Weights of a small GPT-style language model, trained from scratch on English Wikipedia.
Size: width 512, MLP 2048 squared ReLU, vocabulary 10985, 42.7M parameters.
Architecture: rotary positions, normalized queries and keys, capped logits.
MLP neurons of a small language model. Each row is named by its layer, matrix (down: output weights) and neuron, and shows model dimensions 272-463. Each number is 500 + 50 x the weight over its row's rms, rounded and kept within 0 to 999. Numbers have three digits each.
After each neuron's rows, "raises" lists the tokens whose logits its output raises most directly, leaving later layers aside.

L7.down1747:422474475529524524420469518525491572539364519441505522375571478554582549444472523385535537527454498516491438518498407463531485568505535543525545514495570552495513578495441498486508480531545528606483476461553484541463503569458557484502481381527573430487533504476528580525527549579542528447452427502522524504418425522408477465446528500516467438509490526595455476426543465518484406415482457535561492418454520535485588560509492445490402464489511590544481451433490532498512522585585497502466529451458579457508440494461587499532494497459542548418536545471506424577527559464412472452
raises: "work ", "works", "projects ", "works ", "project "

L7.down1328:496449522512495484430537465586559532469417561459519462501463492466522484593513473476517476534573578491460428478533397542481394516536554579422491541520498544520512501447521518514496465510643461517506507513577422482453485577430487472465467462560442509587528630454532471487456524500481565463430508546522585461477524483571533484486555538515512416497531548522477491497467524517551459476580507546456575528470484540404483442519555460561513566525548449455534501503509515481525531468522496461554475509399490427511488423518525449549561446445477466435565475440517509495559477497483527473
raises: "its ", "their ", "the ", "how ", "his "

L7.down1162:474513453433543538587504480506592450505557564528431523553525429556464527510449554475414485396585436522456520443462579586536556344489498456422519406464583538556566505589456541593550522491493448521493456453547469495438546498537470524382428514451502501518486464520516470448529386508451464478508500429432464479485521444454436664571458492518502518436505501563508435516525540517455522497484529428549478557579573512497519555393438603542438566483602521533454455483424456516415497464397542506357503559552496537540477512482473515441531522399441463510477433497543434525496512484525523540
raises: "University", "University ", "himself ", "College", "herself "

L7.down19:491482474603492533390458450389546486401439437538500523447506469451522502558446494484437504485495532600487476452447591411464519503466549439425541550525430485524607419498606461390467552466542464526476500499610592483523576560485425560410448480488466458517550518539503475517477491512434517517490535392509530512530537479517508405444477476455483428515495513501515471518500595455494558570454554481403593490544513488602520536510485403545481396484466528475509468493475574556470450556482474447459569507441497556557532557487500475496586481527525506508474457477510474489457509543438477482
raises: "born ", "189", "186", "192", "191"

L7.down266:560458494421468491491482519546399497638426516447585499542500547512474448413624539497429475553489453492447434373518484572462505535393473547533422482514472583619431507462555481569505602549536498538484510634541574503510582478426543448427395458508469508527491549516563564456553522440488560466453608516492580493559487536496422443535529504431449525471438480568491539485394507581479401532489408537471491567464527458572509498494450538511488435477423516590486524443481562541482541523532507457434477470423490478555463453608474469579494523458532460579491550335507451536459499449444579548
raises: "into ", "of ", "Species", "by ", "between "

L7.down210:523458518541422478442548486495492571473509479558480490444471508494552381548474551437434509481487466564595556498489430529523491490406516594491569493497446490442506526417569536518627461468495477449435479520536573528497602532531441450398445459530470502506489495499557499441431573537408537506431536444417559416564526546574396415521570468462483438498514531463486407534448598539532469454499499524470513503468578535460488490451596473525492454596431432496514496470503565533480488546506474413552482548508496524532528570428574460455614492456483467574535469548486457560484579585568419466
raises: "his ", "her ", "the ", "their ", "she "

L7.down1834:551541389523458538521571491479451515460450456522479466461537464476465486461465535469466601479509531545501523501546458476480490526515464474598481494501468485576492583483479463550469551589536400471463470466534566510551453620551431504452378515481474510620496457437567505533534471586472434477579472555441458457524543559503527507542519445552476533575457529538474480509400449502483407440588542449465458485538473400511458496551515495464550443535450540498428574440556517454576454499518489501452499497482538482560506500531502486516455442480491454458525388609516451557560516550535590505
raises: "more", "so ", "others", "even ", "any "

L7.down436:647538495429483427514429502488399494552439449453605466535436580468536599491577479462533458553433537428577473520510431455602517582519490542533473495475532471469476541374461476428518478495572492466495485529577385458433450578494438449476461533546521490407441463392537488567489527536490465492518503489464564537460489507494567538579520522560523443486489449545582472497515465578495537491531544569501543471544453567465465552503560477474428414528514544545514509526463524458489466480440486526536528428498472514552479498551435456522454534480481548488411525631620425448502397567600547561
raises: "it ", "it", "been ", "its ", "→ "

L7.down504:466444505531528473536528417476508439502577550468398502479440470471514436439508514444494554485512550479505481574509460427565527478469546582414528462498481493398426517539511569420522398505526516400451440475536465488492507495537569435504476481546472559509486516482512436525541488508522584489515446589481475521538550521540457542523561457445507485586586495468554469493541568504528422453521514477548493455536424515543588465438560572459509519478537494504467537500478525441502503504553613503462392558543520482408479499463467502537564500561508472518634519576553507532418477593592494579
raises: "control ", "office", "office ", "reven", "rown "

L7.down1983:512495533426521523487488479458475474528409464583541497508482401434509453555533457460482574510419458458584412543526440530548532519432567513534585462532480504519469479458487558512465520515511473533494502465534534524438492557598504501573559478434449512512427549515527480496543430444515543494476533480496441553516472544467507518437526491474582447426506448477541390471502550624462490494523478497441490419544454593517520464414558429494461500499408551586520432522461569442530437557600560466510476480481512482520433407487564525472572533448594454574471483538485487598459490533596466549
raises: "ve ", "id ", "ves ", "ids ", "ved "

L7.down392:581509572414483493533537528560423536490433537535491557498437534536428491451533476428517498497507562532600520500582510531524512487475527538467418539545479501516522427445501446411528454540398437601519511514430471519458487431505517445456476549537467542598505507586515417522534483517523513428463474504551550453496468624498524545542543555466421515548487520558419567439459453571477401478527549403498480506491641521500513474531598592501470502495601458525587568517493427507581517500550404515433450469471435530560557520464490482471422483440475456498431538490512556450500471432484422447
raises: "others ", "inj", "children ", "children", "some "

L7.down1583:496477477515464517608456502536469498502441480429563531512496541440513531547432510609525401421562476502582498505445492510528526556539548502417478480472549428536495475525488492417515461554528478498478593446451546499504504424542554545560537449508466469494424490458476451489507534487554496511609439454433490531410512381544551611545512515529440568450545476439495446557414462497491615430486569485553541486448534538558504607390481462531502546461485474457540490524550530410585507440518458588423476528513521517464518495454477442494376483574456424403500498452523527521505596513521519513
raises: "people ", "individuals ", "women ", "people", "patients "

L7.down1208:533555484462547545459526446510528589379450443580466462550512498552531554599519451452498481552506517509441470485481441546505509595428461483502544566532489521468485514554441541508510601511553531591579532585533461414483475515475499543441423502481567456548526442488563470535475526454508539556527521468383625543563504521453521503398546475459532471528484513433519529543480556509517540469524547503538534502501519425494544481416588502537513461537405513504538474558502486406573517488516549548501479511527451417489508570454412443566521434431442487598487427531442518468448414494476547499
raises: "182", "189", "184", "183", "185"

L5.down375:523541555541550555493456609519452465434475515463370567488450463481507481592517459455547460546468463501533516442398541470462542491473562556550474484546464535482547526534512452582545601474546496652506513443527508490441479522489575498499431550458550496494509527454550507584544525517520446551559459574483523526451504490504465470501483464472541464514522426472458490552519530469511585526478456510548429394511451557518504446464438528566435448346486470493543424468492445603489458506544490428487512500532603514530583548579415545506468363424461494528480476461501368525450440440532568458
raises: "Total ", "land", "land ", "ated ", "els"

L7.down395:538505470522494439519464444569435455505450512527462521545430480506380516512471467549526566480467426489520520444496469446537530493452434527518398444541515484515567453496585493352609496444507466472532593448463441460449513485490533536514557396582546446457495524436554595485524580458542505612510506432425535541484495473560527543557541519475545476536487545417502518552393521544367565451536487433385592538495520495506457503425515475548499543527488409491506521532515542420538497426516518400535464465555482547538404525429484468578509442468474507539470487429508524514577508531539518546
raises: "it ", "thous", "he ", "they ", "she "

L7.down1637:550621466501458527508532486547483587429502526471480521546439537509415462572451520573474530486431410493482517450604520562531509372464453479567474495532473462485555480576474470489550611523515498458453577470463574507463530535535459554536463451521501458466544608538429557511569468446481519558541484498496539498461466503524547507566452519451560494489422597432473592491455583611603450567436513504503527449555461483442516535484535506602489496590463557468521545413525450527496425415452484505453530537450502399609587550511528481492474484517486511443588516448594566446565547523473482499
raises: "others", "others ", "other ", "more", "} "

L7.down857:415547458576489442497490464506459452456405537519442486496440475490456471535448525481488591528367499450538485429483499523520568522442451540503424497530485415485482489423483520456628479415543525510520600438402455436612429464492507523507530452559483483482516476532501527605512587454483447525417492448461534421486492561470469482471554508544476523493400472599527566509440495525536589484448435466426522448448463517496455537443555501512488459532467439608521521444444546386453465494424520452517551462483530453426428565519548549598460538385455501473502501534527479432527485490557457539
raises: "it ", "they ", "he ", "she ", "this "

L7.down1510:491458432485578508549509524534452427577488502482439509484346510512508519432479489441563509483471483508478597496513488532532554596480406586539492513494370525555541423491526459405478632530552518514442460458527431516572493574416525472574538347576459422533472404375483550566483612458444419533478580478421552585485441491561599516556496505467489527488534563427492529502433499510499522509474451522428498472496497485520477608421539504531395404484467407595636499460560570435530468439457529471466427405481505518472460439475487510544520446455512503446442438485519528448510471482577486471
raises: "it ", "they ", "he ", "she ", "we "

L7.down1386:433578543537462584492486370521459557563515510533470498494474602513532468398437543524574536520476514469520439473549464540531435369446469498531574499456416507442443567415461484417511486504505514515630506456518476483509523461449445513438493572493507407566559514490536543519436452475489457578400480512458458531528507526466481533445533471545531458517416482509524500549537476499594521464491559558468490553549463555407572448633457390471538541559539464504413484530561553511453462448571551539509560545409503471464538493527413543450543531476513516509497516454468486553421400496512420557
raises: "part ", "particular ", "being ", "turn ", "its "

L7.down78:436494530578480485543512386493446507447550528440515487462456476530523501527479531500455428478468573558615413422488475427597456530424455478393521532486534456492522460412483450539449560487511499479533530394571587477456490461483496410460512519436539411481455460520488521504558522352445516526503457483460457558531455457559475573499459514461481519577445408494472403512518443568452520461531542501512562517488508517494638336453520487493594462487534469484485433429530524537567576497496584533485593555479453502610534410466468532512577428533486430425538499505600417543478522539509440517
raises: "least ", "without ", "entially ", "than ", "., "

L7.down271:504498522448443556564411524536569537593501514433553489498607446464536465499415507465444511493496488521586518417502539520468442472428527512469514551477426402563411510486526415426479422521449557548526441515431586373532391570488445659432543509513482418400491522473554428489410517491481487504475477450576522495609526543446554450453582538517495542534484498556423433573520542380502536536511532341489483531524519499495478454574445441459482490540463520395454522476641499489430484474518589540607451482475554574553558434476503519511505539567616549475389488453446524562445527469504450531
raises: "52", "53", "51", "56", "58"

L5.down455:483512511360479483492466545516536577439470511466468508503496506553439475580576498482463484513471517548593537493577495446508406458511439441454469508470484440601400374530429386509468529486534489544530483515477472516504519603431492551469500474590476495459463513504486475500435469533546552428461503476528479547443549546470443515636522579525606480552547518559488546517450567562499571429412551582502493464540491625428594564491501570427400474475397483545400612594433461454475470530521464477472590545453494442488423483503520441558506490442515564701446475467419489533511505509474470513
raises: "she ", "it ", "he ", "they ", "we "

L7.down1137:479494460547500494472514535517464561626390513494412521528451572549405520451506449546525422533511556439548501497513512456543407596531558451498446486577505488565485490435516496489423512517513452555488511505517491415475493405471518415529484557516529526548523535517520622456522504456457525518570458449499550508479462533475552515492585495508592473497461529448456509526440423495507481423490545522491596347462620595540517517449557536445568445484543462548413484574535484508468553559535517534557591491437515583482394466401450556609474507453514568535581533385540503458468391469472459504
raises: "other", "others", "of ", "themselves ", "others "

L7.down2030:495530452432508620510525437479382430447538508593491525448513513455495504481498489516513509524445511471483541587506472438501453494507468561485517403525547575467583669544505491480516500553490477507525458460437485439505533576415490576491524453520470495462473614504458565560469425496420553483505518434489464519462495433479502448566528397541442492517506478506523402435425531580475435509536519571597615511480623495437501491519429484467540496494472461429577464486463459431568523420508549552475515498511501420484513527460502433512495579502534464526533469610550441408471498547534475465
raises: "home ", "served ", "visited ", "portrayed ", "represented "

L7.down128:470509544547505474443563457500471467519555509501513548506439502504565505705577578452524562491461440515557484556595479523440515409532416563572430632503412448511432487575495402546479547431502468471529465409535619480467479570461538535466514478539516534527485440574532468532516485521526495529495521449527479427521533519470481543455543526514541438489483517488526537402538509366577504442494460540378497484509507563514426464430484560489461489537531469546466411487461480493495399549503512505471626434405480461557515550551498519451554603497653561480459553565450453580457438487506433402
raises: "form ", "found ", "create ", "become ", "forms "

L5.down201:497436557452570508461445545483601457588447491500475570504545561599436523519495498446495444585532462419554513558488448540374467554507512505459618515631428460592521548476461512507468529472509540515520542491537492546468480523543436462549573558560561526507506478410406560553541546511530509532501521532517573478433468511432512391517582564540492496449492500483524511461440682499502581491465555470473554518523546463483553537446501520468520423551451481461616506494534589497480534558514502499561418523469555495426425506542470520596508546551529418426435470472520585497508537498420494385
raises: "First", "first", "first ", "one ", "First "

L7.down1192:497517514463507514525479445527435520445466418512469512483544475475519444508476573468555435570505444481541519555459521450520527464483513542509416588490431543395531559503476507530524597592576517442507400502413433499571445543546434463446512532552503521419533475444519471481539446539461518504534576483495457482512572500526498521440544528453521473415553506476609598513478471530497422563454501437553470471523499458516594512526555490607584524618434475456441485493445471490604437616478518418503523567510469455460505487461606548540431459486484404518565505454480492459541483481477492435
raises: "other ", "other", "another ", "others", "others "

L7.down967:547475444439437440471431470477578475534524564444538508485535531522477456474504512527469493452471490442512363417462497475507511614500411458498499457557581506534488512528521525443439536549522465509524549495477406513444435461508478383447523539400518489560529599442552561466599537513527526486479543528556441503425535549483655611515504506615414505522417452542533521485435495501481456432486425588468483444492434449481551504503591535532525423490564503555519532600506558541497550416452457462594575489551493536561494450516450618442442463387486558490462517472490556517535526489502441545
raises: "death ", "death", "disc", "ison ", "appearances "

L7.down416:556464462567482460448546456517551537537443460528574470559384436552463472470532409472506558469502438466522510556429409527472442554545509547584509461559485568550507489414519453511463414438573455493441589483510541461492442420557447550507463424503573502500513465542438454476489488470418578464535470421450490562507522510400494553458508495502450501505518524538496473506546487617458484423463466563435501482445525468485508501498536620428523583507422517475472442565452499577481485480526512442480500494423533477510413515377501513561486485376500565555472539523573448480503487538469454521
raises: "other ", "others", "others ", "its ", "surrounding "

L7.down551:439505537519404442473499460500493504462470458524497530413463484545442523523493440583580543443574469514516561509435418479482472558501567604502498510540492556508442456516556510538515455517490432445494499411419593536436510519507541448536401495502567524546520572526546510453586421413444545567575533437516468512404411447497574519429541498479472509482487463568570501434469481475558532478403466478544518507455475461537481564556547581446469473443495570439567509487455514384511550419546439508429477531514474527557490542519443540488447571472510553434494538516456569409481526541529540503
raises: "ians ", "ians", "ian", "ust ", "ian "

L7.down1404:533485516494603574454510523467566441504544549416513556471556566531515479441522501426443431507534558590591459555564451573517439497513549471611549510570484484577495475515342471535510486506437540488569505485486499460511479509466455481560554593542599516404507611515464504449421536531397488430532478571540518520511473398472497539490571610576534617457426552523353499435508538510482539440520447510526625509525494569481489426464487486439579556497420511456513507539527519601552548481471541532528472394497467546438645460470522494513455437535467500492408549496518475482501515447502527450
raises: "but ", "only ", "gradu", "ties ", "However"

L7.down994:405485486415463493491617467574510527487439492536587458503550423542487498432345445514513469519511503512496406491543425488425526583429505476550377381446579605558491462476500456502455459539543416588462547560536528536495448392513437460577615519546482456558517510548497616535503507577421526497535440501545490461481503476389451571482505545503567556541500562537487511464539467512464507522435496598594512459469478523561567544434561529499458569467508435504562514527473531526527470529519470488506450490638610469452435456508508555580534449516500440577606455493555560472494474411524427454
raises: "other ", "both ", "all ", "others ", "two "

L7.down534:506542540414501462451454474505552494494437562498465529607467531577537404522493509484375566492443486492461492485518521414580531395499503535525452568635393459505513503466466526502433463459563532405518557468493486519484496529416467510510486517554517555452501464404491481573510595513469467493493475480497500483521431438521477496593558465512595423458500460479487471472511446463478509452460522470376485485536560442525521453536606405591505358503486391546465486454511470385540400419447564443505498531397472549603479624558423558547479481451504462480533471521549506511536533563516544528
raises: "\"", "“", "″", "it", "‘"

L5.down31:524470503512501527499518445487473510508477514558463418441490453475518418561446544561579525398537476596476547489459535398473532496518535557536551516526479504530547465422491563530540498543491538526443447500465546498535497479452545565581464504495533475533440673537518502426458387520441575489552420394516475610410539488545447449419433497492555540573521571546421489528521463521490514523482445517389465472533490470453493443563578460499581513540432566526522514487453489487482525548537486464541437526493497479421467463471468459515519585466583491547405518518520515504474387539518519509
raises: "are ", "were ", "worth ", "have ", "are"

L7.down1223:524474477555533532510470494515454551466549466559446540515502485463453599440484568524537532444470475479458521473569507532551511530480490412490561512493397526490477451465558514445475492506485471474447548557465458557460533512453504543523528504578457439490476408437450545491452480529517531569514533434480495571504475521534406459508530505485430529556542509492529491474419543543450556488510439533450598593389614495502333534407510535531468418457504376575555557453470528420601514554509518492393546566468518536507383443463449528637508543443403472471429509544462561478436392483574458473
raises: "she ", "he ", "they ", "that ", "there "

L7.down383:516529531483476489505477580507531566484444525532566510529529386502475455387489551548608563504466429476496575442488558452531564567520518547505512442538496503606449561416525563492483577682485392539540541465391490556549549501544444417567514499517502577500515500502478524490516462410523499482490482526450530440420579475490516518489545474533479519481464463577438454509478467424455602562463466532595454458479571550412500512526464524533426508493512587568498509416607486481422501575486526536519494543550508449406554352522458533438503491500472468538477507427536497446534587411430562489
raises: "age", "ages", "times ", "ages ", "aging "

L7.down1010:553442443625486485480488505513502502496456470498519600442413421432524540529491475494510588462547405487540548483536429629459480434551466512536547488490562508479523449485523487602426521538545546490413533491588542424505453429402459491546480595501418480443521582530553584493439559585502505531459520488422574524498449405580513376511479533529458533521521460501572478513547502542556386465585484542509500515534535587503561530471523435472473586445504509430578509406486453519615557530468528430495501535372425450488586513490491567496517543483592518503506444500478474520487472547481523428
raises: "to ", "for ", "To ", "towards ", "toward "

L7.down183:529530421466493449582519527507583452495495568478428528448435604554531361616486482512562531445538485550551565484413508496530528510469505538527445558457438498577519523496434454491503483530457419502467462491514481463549493657490528454493510518589462502505449551472547477571598470512451575403497477466507629537530492528490583514475461484457450514478515538598445455508529490520539412493499511482480543462534423556504506573429584520467412462522593524458565449495494558511504482444407527561543439482530527460462451413584532468383493471479533603547543490536430449354457476433533468539
raises: "over ", "charge ", "over", "overs ", "etc"

L7.down1081:497522531428479463490559472528478414481510597478452519482487489444514447479417491477548545584481442556603548442583521473559472523390433607513525523451494477468465542483441509478519412505537427585483449547488546431487457443464543537446420559469532437458495510531582383394514421521570517468503525529442502451543486478436537556518521478390470545530513551468470485414469539488546456434500606454492417448512495491431564502488515556519535470415470454470429527462416522520502527525456596552528501541522481518474453600456564558436510512478505436464576375480528520463502460469444497545
raises: "office ", "office", "positions ", "title ", "post"

L7.down507:408526404560570469500459526472595461496532461564411644472368478432587529469478464502603567510501523559437510520528484489552436535472482571530433490465540521545510423520478565567462521511563469490448498536526507515506397601563484468529517549538465570539534556492593452549530417479460483473519589496471556573573482501415538514497548520579473522434606545517538394560513555523513443509474491515500537487466566511407507525472497523514503502476551508438500485543491440595560589583423479522428471420471434400601474538488486514523496513542452520545512479582569538449547479558535472514
raises: "to ", "towards ", "toward ", "to", "south"

L7.down359:502523443527466583535427434450448439503510481467506404395562443509500437466390529487485553457518483483405434538496456518505550444406538495479507481426449496455439560444443477503505489571455559527416529571515579561472497561441415434443416527568553485465518571459501438483565554480545562506542463442604524480511472512552448500550609475469514481586507494385516574572489456496566379561436546599495534487500540463446432482575438531507437519450603489499543577534554457510463472526555601474484445511507504467532561542530592483602562501483511500424520473562530499469492470507416588510
raises: "November ", "September ", "December ", "February ", "October "

L7.down1578:497502660595555391534534543453438561570492561583472506505521496456563524580447581538494479512530522567422558504540520479630372477503449483535556395569584454456537522565591434503461532511482500438463554452494532440461542503554446541469478433432473566526451582509513470479578517501503529537483403555461427458478469532522481446507475488417443575569508340415472497507492458522463580542468510471481551381488418517451534487440473510482499510546466599473456491539420544500537519524431448479476487549523508416493517601424498529551559487446526400554523539369516502530507535558503604529
raises: "him", "him ", "hon", "ld", "language"

L7.down175:509496604487522454395461503478407495483577485410462526454502538537504502536495545467544570582480510462532541566486414450512584541492456547516468585541487483522545454529465587486416450458453565493539511507479470516395497553509488473529592597494499472521498524511519482612608472522511452481476482565389599536605529386450622442546461499429522483501507532555447493528505626428517540521568449551516557505428526559510577567470476530503534452497446500488488435534494470479581458528486565389453603469390513495567516495523447512560454532496452497429492412355486478385506533482492386551
raises: "\"", "“", "\") ", "constitu", "}"

L7.down840:480483412450398522568448438498450536500499604497492566453518498521524527451434551407497557510445525567493507459486434547559500422491423604509495576568461522543467522423497450535513471560617512583485614433536414382538442546527488508463482601470455540511557597546455523505472520583524492457542556554529466416465469467439397553484501472503420586395444462472502523478504582501492487474580528609538482621397490487502548507506521510517559486551484519461447449485505487470449521565505462541467478528513468510387493489458521558445504604491567495480587581477508489517500521541490503413
raises: "first ", "third ", "nd ", "fifth ", "least "

L7.down322:606589399481520538487505471518494501536495451546474497397537577435522491575605530523504558551528530587488435531575548553479555433417428478497496479550552518409510492421534466530557602535625482409529489550491507423581521480565497463421521462571459512558486441541515536489486511570478520531512484469480476480463443533421567510493415458543547375432478462563545527496507501498485465557466469531502483499494525484488450451484481517428449489491546435573500418488474506518604448438449492444583477516444413523422463534542511509607545420399423450485484541526525502508536506532474434339
raises: "on", "until ", "onian ", "onent ", "ony"

L7.down1715:534511523477595499466519418536540537555487520461535491589457515545491480476493576562508498416525409481551456481549451533514477420509520496524510541472482424418520519420471594479579472480489496525425509428493526485509442435443413443439403446489445549452479436570375514560534423518470526572452570454488521518563349506409514547520446397571566564509450436457545469531539445443441465477501424511479466519544495534507472506508450433509487466569463459624481454511500429433416447419441611488484601540493435501515475557525436530459465601393473546515528547550479519487588373515566468500
raises: "was ", "served ", "has ", "graduated ", "includes "

L7.down1178:529453473498437524484508503499421559455505409490486417448533501537522548543446486645529475525485539482535491454506492531428497542544503612483478491487494553514468516564551496463508552458451481451476517401564544562415549406506497449560441545583457470558538439490525521471468533494494477465538525478524512534378506607567431510564531513505541544505498576536445624533475545614587551431472509479556463416486474496560454498493524443458413454600398575480533459459488497485498597513446562602489441516485464508495477530550484353525445435560450497587462480507544512567462517495562471572
raises: "seasons", "versions ", "seasons ", "sides ", "days"

L7.down1663:503488512347544454511514467481423534523465517492513499473510552375443419445559598471480559531466431513402475572429448474560475498460448502469522540508558523522466468445373578559499535550502519468453464463596522465576470463531471499451476470381456519492422491421460458477552553474550508454448526498553411537484445597471485516527437562485497456501522469450461508453533470538488465465444453497507493431594506573417467477572560474401481463500566525481591603405419444452418535514417575529509486544470540519563465574577406524600563471560561503572512430576443492615459452530467522571
raises: "in ", "located ", "arily ", "loc", "throughout "

L7.down1471:471449460502473476601468485505560571467528552500466543497449475560439525581540539457553452464518511442413559452485528501574547506508502565445387553495415453521505508508455502451528549448477580522452480427546597549565464508385457479519484424444502483488459499525497525464513511512503493459536444481451535524546549473521493511548557460470542509489520579540612439405493489505477412481496485426386520471554559490619415494459498538499523507510411419629493483494558495386529510469495450525561565452538486436476459499461523543566472432481514471544541520418462477480567450556544516493
raises: "I ", "we ", "the", "it", "we"

L5.down1252:495482448497418424475475451456470501455382547527481433525555448489521491525517537509531494464532417455508503471539489505559519480408532546446523570556521463490511453497456529493536512545437568552504496507469570510465572611417519497562391555411501505464483580483499496515520533507512484382466582464607519424573557577603468433485525495502519485443499461544559404426617385563522492461523458526555498559488497555426487493513424492598485584492529512565561470522529526520611376493432489406513506499512462488565534571464494571413521536504563487474553503529488456527400545579483467450
raises: "August", "November ", "August ", "October ", "May "

L7.down1848:604548569457527503531460501573508520566503504448478511514491487480530508506469553533620561511467483522468528443506496535495458500538429395511540491503559498549495502599441511498460550452526475398506462475664473507659509456501554493533414459448481525495479501509517450476398476489534505491452486488428502419584478549435557560524531474493461506454504459552483490503540474485489465527441528460548377493454545501568488451560518475473532515445444509540435453434504478500409491531523484488506540522540550528649523520483524548502420496446504609540575557528566506492436429525498500502
raises: "long ", "wide ", "long", "length", "away"

L5.down1042:586392490440473490586523580501395451496451527538507476428495475474553503387448532551444487517546504416557488449495482516489486455475557449534503554406446480518457508439591544503491518461454516492452508504418520527529568439504492505407530466505579411499518468526506419481584484411584525526454430479620427531537504499549490457418531512463540435488522462537449453534447480428542445506493540475513501449449489520555588502486522549526458407603480551504414513536504402493541597451587454547499492514457528543440569457472401469463507518499516506506439552419352520458571506501490513550
raises: "children ", "children", "parents ", "child ", "child"

L7.down1694:453429474513496538577402476457631458501410529581515565459513405535495506557566506477462520515568477510461447505522494470461453475485537542508514458550495524507485558435385491461471543488494524461510521476432459460517556483468398529465477500416543511467559576495490483494492542581531499530462508471549591485408497456457515504528486465564411515459518515557474601445496503512478513506596507503468453531514502527517513408450518481479567561524530547462512561497500560567493529533535413549459528513600408574404489411628590483510586548524491585495484521553470566538593445510519509488
raises: "first ", "first", "basis ", "world", "modern "

L7.down1598:521542456515520522338448447420515551441586451492448511485481501449504586569440583541421511531564463561468539564497398585537542485595525417525639513485498482551480536528467475527465431489443496472457500466501453508502486447537553447436491498495520426520450426531511535443609473515458484508296467473507506454526475497494415581554532447511554471457476541518539484517525490519446476555576512465576524475469348464466527495488538514503467404444515537554528551488502497336471456478542532540443536440605494522595439540492440490418527503615507481517595536544478488485465481518431483528
raises: "follow", "follows ", "Jord", "figure ", "hold"

L7.down1780:492484579456461460435484481453574566463467466498518481452624536422545480508459591421482488418516412449500541526493526545461432461511524482548460483465592441525504458546489408540433575439437526488587430497504535503533504551582502531476435558529465552449571449469520495524510441559426443528476561476483429496471415482434562556431465504472537435568503415457502440536512553508430464482522494497486496428573569480473562535496480460482563466552522519492488480526520438479483574481478558549499458488446495510439602473505562545420501476448513454413558503488517505604466592522526499484
raises: "i ", "ti ", "eri ", "son", "si "

L5.down1981:471502468504475527443434474461511488543440497498536478452505431560541537541535436526577493440483522425457545439448531371597572469548502424589554470542522503525491492429488503518443542515456444496449505474461589414500542511495494443584402393517453467497531561574487487511488420537521544508470477496579467548461452547377418496613434560531448600572443476445501568576477436404513494422511530537506483483423587459473448404597502478463415450565439479558469576552449594455513483482512496516566593526458529493416490485574486529569416392522465521559443556564467545538440414551496597586
raises: "could ", "can ", "fav", "favor", "might "

L5.down1071:552462549460533537393489484408602501424525438446441518480571574447556481566440538476513504450437519413521556553495430514492499556557563593439464537515414477549403516494582432537493521487416514552501532479558612462443492404587485442571437543557502543501553507504461496436459535559453529429455516550475538433496519582397564449503475565553523580488428536512442571449435540475566493404492409472487462382654448533569478477513514595543545485509505483460600417514524469562477501515472496547508430540431502490502435505549487448526426451525541524516470507457429511492494543469472492459
raises: "two ", "all ", "degre", "rati", "days"

L7.down1437:482448554469476555462517463523499502493431500505470563593452482478461488460488447548558411488501530474475535488530479390474461494623492551525389597506504530565497608520486587511422525452514522455469473443460413561532605491496451357499497412418462431489600489473443566442366436500502515530444528552396556423552515544472471430527569504595399502444485501542520428457527487499465472484500528527566538479443599426428496592512457534498531474537412425539549495454589426441464522479568514490476557571468601523559397490469491538557546565507575526482600474404571573623481552437534585481
raises: "II", "I ", "I", "III", "II "

L7.down1453:478483431502503537469539486502533566560501531509511511480483489555480499432481479469528578381466434478552562537438455503536447527489532525501439506541488448467526473496562519448502483488567579499495549525454474499546538505440513562515458531556512516505374570542490496451423485551541465536458536495473567592490458499508511540523541504466476527556557597444472555570409514523516490487504526542443633495550486489515493465483529418425510452517523503530437468584536496446516411495578475496552564429425461506469501390493503538501541448534559531507459481550532429472455493497476502629
raises: "it ", "they ", "Lad", "she ", "possib"